config = dict(
    rope_theta=10000.0,
    rope_fraction=1.0,
    tie_word_embeddings=False,
    max_grad_norm=1.0,
)
MLP neurons of a small language model. Each row is named by its layer, matrix (gate and up: input weights) and neuron, and shows model dimensions 224-351. Each number is 200 + 30 x the weight over its row's rms, rounded and kept within 0 to 999. A neuron's up and down rows have the sign that makes its largest values positive.
After each neuron's rows, "fires on" lists the tokens most often at its 100 highest values on Wikipedia text that the model never trained on.

L16.gate727,248,218,204,212,209,182,229,190,212,228,228,271,212,141,163,183,213,150,219,184,204,213,223,222,184,263,206,248,238,194,166,213,197,228,193,201,212,179,231,210,235,254,185,213,174,197,175,186,226,109,168,166,146,172,182,154,169,185,188,177,187,248,171,175,236,237,125,205,182,165,214,209,280,231,208,177,221,202,238,189,206,177,167,156,208,179,173,215,158,200,179,229,217,267,203,219,216,169,196,206,191,246,225,193,205,174,224,142,125,204,177,183,192,191,266,195,207,190,198,206,265,123,226,209,151,173,151,172
L16.up727,212,150,197,186,158,171,198,243,222,183,214,190,195,199,244,204,259,197,200,182,213,253,194,160,216,236,164,201,196,232,267,152,173,209,199,278,211,192,215,215,213,199,222,202,148,191,226,178,214,210,193,222,162,192,161,175,212,213,151,211,170,196,246,233,254,214,153,206,163,203,229,247,236,185,131,157,245,108,171,181,199,191,187,246,206,163,190,223,192,237,184,178,146,209,168,161,187,218,174,238,224,182,203,211,170,182,197,187,191,186,176,236,190,225,228,227,195,221,238,155,208,198,228,169,209,153,213,196
fires on: " the", "1", " |", " debut", " a"

L10.gate326,218,206,182,183,192,178,211,243,176,206,196,178,230,254,196,223,210,230,180,175,203,177,225,274,191,229,217,242,240,174,181,207,240,200,182,144,159,207,189,158,232,197,226,208,179,225,185,200,237,239,215,173,132,202,179,207,194,163,199,171,240,172,213,227,235,202,238,215,199,230,152,160,169,215,202,208,188,233,210,197,196,198,222,195,180,209,172,179,193,179,244,161,187,210,195,218,190,172,197,232,210,200,259,138,192,174,152,184,193,93,138,213,180,173,129,166,211,242,204,211,179,183,228,231,146,208,212,162
L10.up326,171,162,237,202,141,220,223,210,200,200,221,151,187,131,254,192,177,236,266,162,189,241,187,196,188,188,194,231,220,188,209,192,221,177,203,193,215,192,260,165,198,247,218,184,177,214,153,205,201,216,221,223,255,212,137,214,183,214,236,199,156,224,144,171,201,150,190,168,208,224,211,182,222,206,180,153,299,263,202,252,207,245,237,215,165,223,149,205,214,242,205,206,200,220,215,208,182,212,147,208,172,167,197,174,201,208,224,245,162,208,178,131,228,210,233,229,166,176,198,137,239,196,204,215,223,227,224,228
fires on: " /", "-", ","

L10.gate107,189,145,232,183,163,179,156,155,176,231,190,112,216,150,197,216,219,227,201,157,167,228,189,194,170,101,252,189,180,230,178,156,166,196,198,262,150,216,213,180,221,203,175,176,203,185,229,192,214,179,203,165,227,267,176,210,223,197,188,199,190,195,159,171,164,115,220,225,257,184,195,210,181,190,282,165,257,207,199,178,218,188,216,198,189,157,159,174,207,200,187,197,166,250,172,179,200,190,199,175,188,217,201,234,170,224,200,187,186,194,206,200,183,190,167,148,272,189,230,199,204,169,196,220,225,208,223,181
L10.up107,178,176,169,196,174,213,180,216,232,242,179,225,248,171,209,151,210,164,207,193,148,167,206,175,224,149,227,202,199,142,221,240,210,181,186,169,200,156,219,166,281,254,168,220,244,191,188,234,147,200,187,163,172,193,227,196,213,160,177,196,228,268,205,219,209,247,264,177,236,189,213,194,220,186,219,212,210,175,229,160,145,170,233,170,167,170,195,196,238,210,175,234,197,261,195,213,159,218,215,254,193,181,172,195,166,213,161,227,154,219,175,183,188,127,222,165,172,217,177,226,213,214,228,202,236,219,206,156
fires on: "6", "4", " (", ";"

L2.gate145,171,196,202,191,189,197,209,194,186,246,196,211,150,204,222,203,226,233,241,195,157,216,200,237,191,197,202,193,183,190,232,232,187,179,228,203,221,274,182,182,155,185,238,156,179,177,169,172,214,184,181,177,194,164,228,220,159,171,208,217,155,129,190,207,175,217,185,197,195,166,183,226,235,273,277,195,225,182,160,224,224,208,214,239,256,241,209,272,207,274,166,212,164,165,197,210,169,131,173,138,224,218,295,179,130,204,170,178,191,206,177,203,222,225,157,172,162,195,171,235,160,243,181,156,217,144,206,198
L2.up145,157,309,176,233,183,202,218,167,141,206,180,161,204,174,186,222,166,194,237,179,213,213,227,225,273,189,203,195,188,167,238,151,167,166,201,196,218,188,206,224,122,216,209,177,210,208,235,218,181,177,192,208,153,167,221,236,222,158,144,236,160,187,200,238,195,184,158,162,152,180,188,209,193,187,222,245,166,194,172,162,189,148,204,246,259,244,264,252,229,254,154,227,209,214,209,129,180,214,145,187,218,169,261,182,170,214,216,212,234,244,244,211,194,192,224,156,200,187,207,177,227,174,169,188,210,174,224,189
fires on: "ow", "ne", "ont", "ula", "ulated", "F"

L11.gate547,170,212,183,151,146,226,142,167,238,184,176,214,152,224,174,236,232,175,203,162,256,188,190,218,174,211,205,182,195,202,233,229,173,231,188,232,198,197,190,179,210,223,259,188,220,202,162,191,222,244,242,237,193,196,247,192,244,173,170,261,158,200,222,211,162,176,168,148,187,234,137,182,138,192,147,240,204,222,172,186,175,207,201,265,125,232,216,225,154,148,206,222,164,211,141,206,241,179,148,214,197,223,170,178,193,211,192,231,176,205,161,200,181,177,213,190,208,202,211,232,181,190,228,196,278,173,180,221
L11.up547,199,200,224,190,187,227,147,214,222,183,201,192,206,200,205,271,207,240,243,176,212,199,218,205,249,229,200,199,242,181,221,197,142,143,178,169,229,221,144,145,205,205,239,185,220,271,134,197,255,216,223,251,158,221,173,210,188,234,225,197,176,222,186,237,195,180,203,147,219,176,197,241,197,177,196,217,213,226,164,178,198,216,189,209,226,201,230,154,216,224,242,203,200,180,215,220,194,201,187,181,221,237,176,218,165,173,201,243,188,191,239,223,223,210,177,219,241,153,210,259,214,245,191,224,234,190,229,184
fires on: "9", "l", "H", "b"

L10.gate875,206,184,210,217,203,165,206,201,227,232,179,233,156,270,193,224,187,190,243,132,188,167,184,212,214,214,188,222,220,241,219,218,162,198,179,174,164,206,153,223,247,210,265,196,176,167,225,188,182,154,221,181,195,229,228,161,189,240,220,186,212,229,200,172,211,203,249,212,200,283,205,244,172,201,205,173,259,247,205,217,167,183,203,201,203,204,155,171,187,282,228,200,230,168,228,195,215,181,227,212,171,166,201,251,205,187,169,217,215,191,205,208,209,158,241,200,235,171,185,181,162,178,215,248,183,181,221,191
L10.up875,208,194,269,237,259,232,178,207,204,183,185,164,142,223,199,161,227,178,209,233,188,168,216,253,212,204,189,267,212,171,222,201,162,188,186,263,150,222,175,213,180,211,198,205,169,143,202,225,224,174,162,202,214,135,138,189,206,232,170,199,202,231,197,176,196,140,165,202,226,196,218,175,186,173,229,220,170,168,202,185,160,175,189,189,148,217,149,206,196,219,213,191,183,243,225,212,154,224,179,177,213,162,220,194,180,241,243,263,173,193,243,230,175,204,220,146,163,247,199,191,163,181,202,177,217,172,224,251
fires on: " /", " of", " December", " November"

L16.gate636,146,201,229,192,156,178,200,170,196,181,185,168,208,243,192,215,158,209,236,177,242,219,165,238,224,230,208,214,183,251,202,195,204,204,173,179,202,217,199,174,189,227,214,175,159,175,186,207,214,200,157,211,209,151,155,201,189,167,205,200,236,219,199,152,197,212,239,171,187,201,224,207,169,202,223,222,205,204,163,177,216,199,180,195,143,182,193,223,157,191,194,240,160,217,227,258,203,224,251,164,152,195,139,137,203,193,226,174,219,215,208,201,254,146,173,241,222,177,192,226,219,228,248,185,191,189,194,239
L16.up636,256,176,261,206,182,196,217,211,228,174,215,191,233,181,200,212,184,178,226,179,197,213,170,208,199,249,168,252,205,220,247,241,182,209,208,245,130,128,211,230,209,213,201,213,233,203,200,184,176,243,164,194,169,195,244,235,229,187,127,204,207,181,203,203,212,235,188,170,222,226,269,165,247,202,183,203,262,202,203,214,176,211,153,202,206,219,228,245,218,251,249,188,208,262,192,206,182,162,194,210,206,224,221,205,157,255,164,208,224,234,189,192,224,202,233,178,202,190,196,195,192,185,175,196,148,217,218,185
fires on: " in", " of", " the", ",", " on", "."

L11.gate805,190,179,195,141,132,163,204,195,134,204,243,171,201,204,175,196,230,238,219,237,180,237,183,150,180,203,221,214,165,226,195,220,185,202,203,204,230,176,189,203,200,232,217,211,214,187,213,213,166,232,186,173,236,161,180,188,215,189,163,192,214,226,215,194,187,212,166,151,211,198,185,198,221,176,224,148,141,173,216,188,172,179,184,190,173,198,169,222,222,228,202,215,160,184,157,243,237,256,217,158,179,242,235,215,211,256,218,166,233,195,173,231,196,102,203,184,214,208,173,190,193,184,196,255,206,210,210,201
L11.up805,171,173,224,196,145,148,204,148,204,228,175,217,239,127,236,283,197,152,176,212,129,203,160,216,216,202,201,196,148,250,206,217,195,175,195,131,235,215,174,192,251,248,192,145,189,202,191,228,206,218,219,155,184,227,232,215,218,252,205,192,212,185,244,207,194,226,238,179,236,205,185,185,229,197,178,194,247,204,252,186,177,213,224,190,177,231,211,151,153,220,152,177,184,224,139,190,234,134,211,216,209,205,204,216,201,195,215,196,193,194,199,182,190,196,249,195,161,192,223,256,248,176,224,263,228,196,138,142
fires on: ",", " (", ";", " -", "8"

L11.gate247,188,235,202,179,199,225,200,170,182,165,180,156,143,205,221,192,202,160,180,243,182,230,237,183,196,259,218,131,182,199,180,221,234,226,156,154,214,213,220,205,196,259,171,218,188,241,215,250,159,169,218,165,208,256,208,202,161,238,257,176,225,216,194,210,172,219,192,186,180,200,219,213,185,219,220,197,193,226,204,183,190,167,254,183,217,217,242,227,194,186,179,171,206,220,188,219,205,181,217,156,237,254,243,137,205,137,200,216,228,202,218,186,184,206,293,181,232,173,225,227,152,186,219,139,205,246,233,195
L11.up247,203,186,212,234,213,207,226,205,148,264,176,217,180,166,187,215,216,152,216,177,247,244,201,257,194,243,200,191,208,211,272,241,194,230,195,228,183,174,227,178,215,204,226,223,174,130,191,169,235,233,238,212,233,222,233,194,203,191,189,171,204,146,170,209,168,160,168,256,171,144,236,128,200,190,194,220,247,190,171,242,113,205,197,209,209,199,240,146,170,181,212,195,213,183,226,255,147,164,199,195,238,243,228,190,148,225,207,203,122,187,197,222,200,194,260,212,284,198,196,206,179,195,185,171,182,203,100,202
fires on: " |\n", ")\n", "\n\n", " |\n\n", "):", "-"

L17.gate522,191,196,205,210,212,213,213,245,194,202,211,163,199,169,216,214,210,220,169,176,220,183,214,222,168,153,198,199,190,192,257,178,179,138,178,168,206,244,254,243,173,242,201,145,178,201,220,199,163,195,210,223,233,206,168,198,142,226,229,207,191,250,195,177,182,250,213,193,144,124,258,205,167,209,193,207,223,232,174,187,203,230,164,217,156,199,142,189,195,169,200,266,187,146,251,202,143,172,233,190,203,224,145,199,215,219,198,196,155,138,179,181,189,217,220,203,206,198,234,197,171,190,203,204,200,198,207,191
L17.up522,212,193,214,228,223,202,170,195,223,161,198,249,206,204,112,167,189,151,243,235,194,197,150,174,211,224,203,163,191,191,218,211,183,175,186,182,187,175,200,151,230,169,211,194,199,243,171,233,197,231,192,220,211,246,212,181,168,197,178,209,254,196,187,183,174,200,187,197,235,208,242,183,187,180,189,184,232,203,239,239,141,202,201,205,224,181,182,218,231,216,223,148,207,212,254,197,207,211,211,240,175,186,246,166,197,225,201,202,230,221,194,215,218,177,240,144,172,160,185,237,231,169,175,180,191,247,182,184
fires on: " of", " and", ":", " to", ",", ";"

L11.gate997,220,201,175,184,176,154,170,187,222,214,166,221,220,203,204,200,203,198,191,220,223,201,194,125,151,161,228,231,178,192,188,233,192,244,167,222,186,187,198,141,244,211,175,226,208,208,185,182,224,221,99,211,184,197,155,199,187,205,203,217,211,186,169,249,254,225,155,169,206,203,252,192,197,210,210,201,178,245,200,155,169,202,260,176,186,193,190,183,195,206,218,185,186,189,168,158,178,234,206,220,205,229,234,178,236,177,206,150,197,208,191,229,203,199,189,146,180,247,229,232,135,228,224,192,158,199,198,207
L11.up997,219,148,193,97,160,202,167,185,184,164,232,243,205,224,194,173,199,205,224,179,135,174,124,142,159,182,186,177,199,195,195,229,188,165,218,178,243,211,256,181,220,181,180,211,237,199,207,191,186,236,210,197,217,217,206,240,227,146,227,204,168,187,191,165,202,204,173,183,227,200,240,208,134,191,196,176,220,260,155,199,259,159,237,189,237,219,186,216,183,260,223,187,222,226,176,236,205,285,240,203,152,146,186,221,229,197,180,223,236,237,193,208,221,173,214,189,168,204,213,174,219,160,186,179,197,231,236,170
fires on: ",", " Award", " |", ":", "ST", " -"

L18.gate1018,160,179,212,197,228,249,256,203,181,176,117,149,221,220,211,170,188,230,195,167,243,261,203,181,247,251,207,177,235,204,179,207,190,237,204,231,208,144,181,204,182,222,167,180,206,191,226,178,177,204,141,196,157,189,181,227,152,184,178,211,206,211,183,159,224,234,192,166,214,205,215,233,185,197,169,153,166,171,189,224,220,174,156,192,137,166,163,199,203,169,217,192,157,173,193,190,204,218,196,150,253,194,181,188,201,183,177,149,257,211,185,141,246,188,171,192,201,193,169,206,235,238,141,189,196,163,228,261
L18.up1018,196,188,256,190,195,195,210,210,221,197,190,244,195,233,208,207,195,216,216,192,171,234,152,214,186,230,199,233,200,190,188,175,191,211,183,234,171,203,226,186,190,221,221,212,179,258,214,191,246,228,188,208,174,230,227,171,210,164,175,187,204,134,216,165,233,210,154,217,230,191,198,152,179,263,163,202,120,178,232,147,231,189,195,194,156,201,241,211,175,238,174,180,130,212,172,197,193,202,179,191,218,274,193,205,198,153,192,149,288,189,193,194,275,247,233,189,221,186,167,239,207,166,217,212,166,189,178,202
fires on: " |", " the", ",", "|", ":", " was"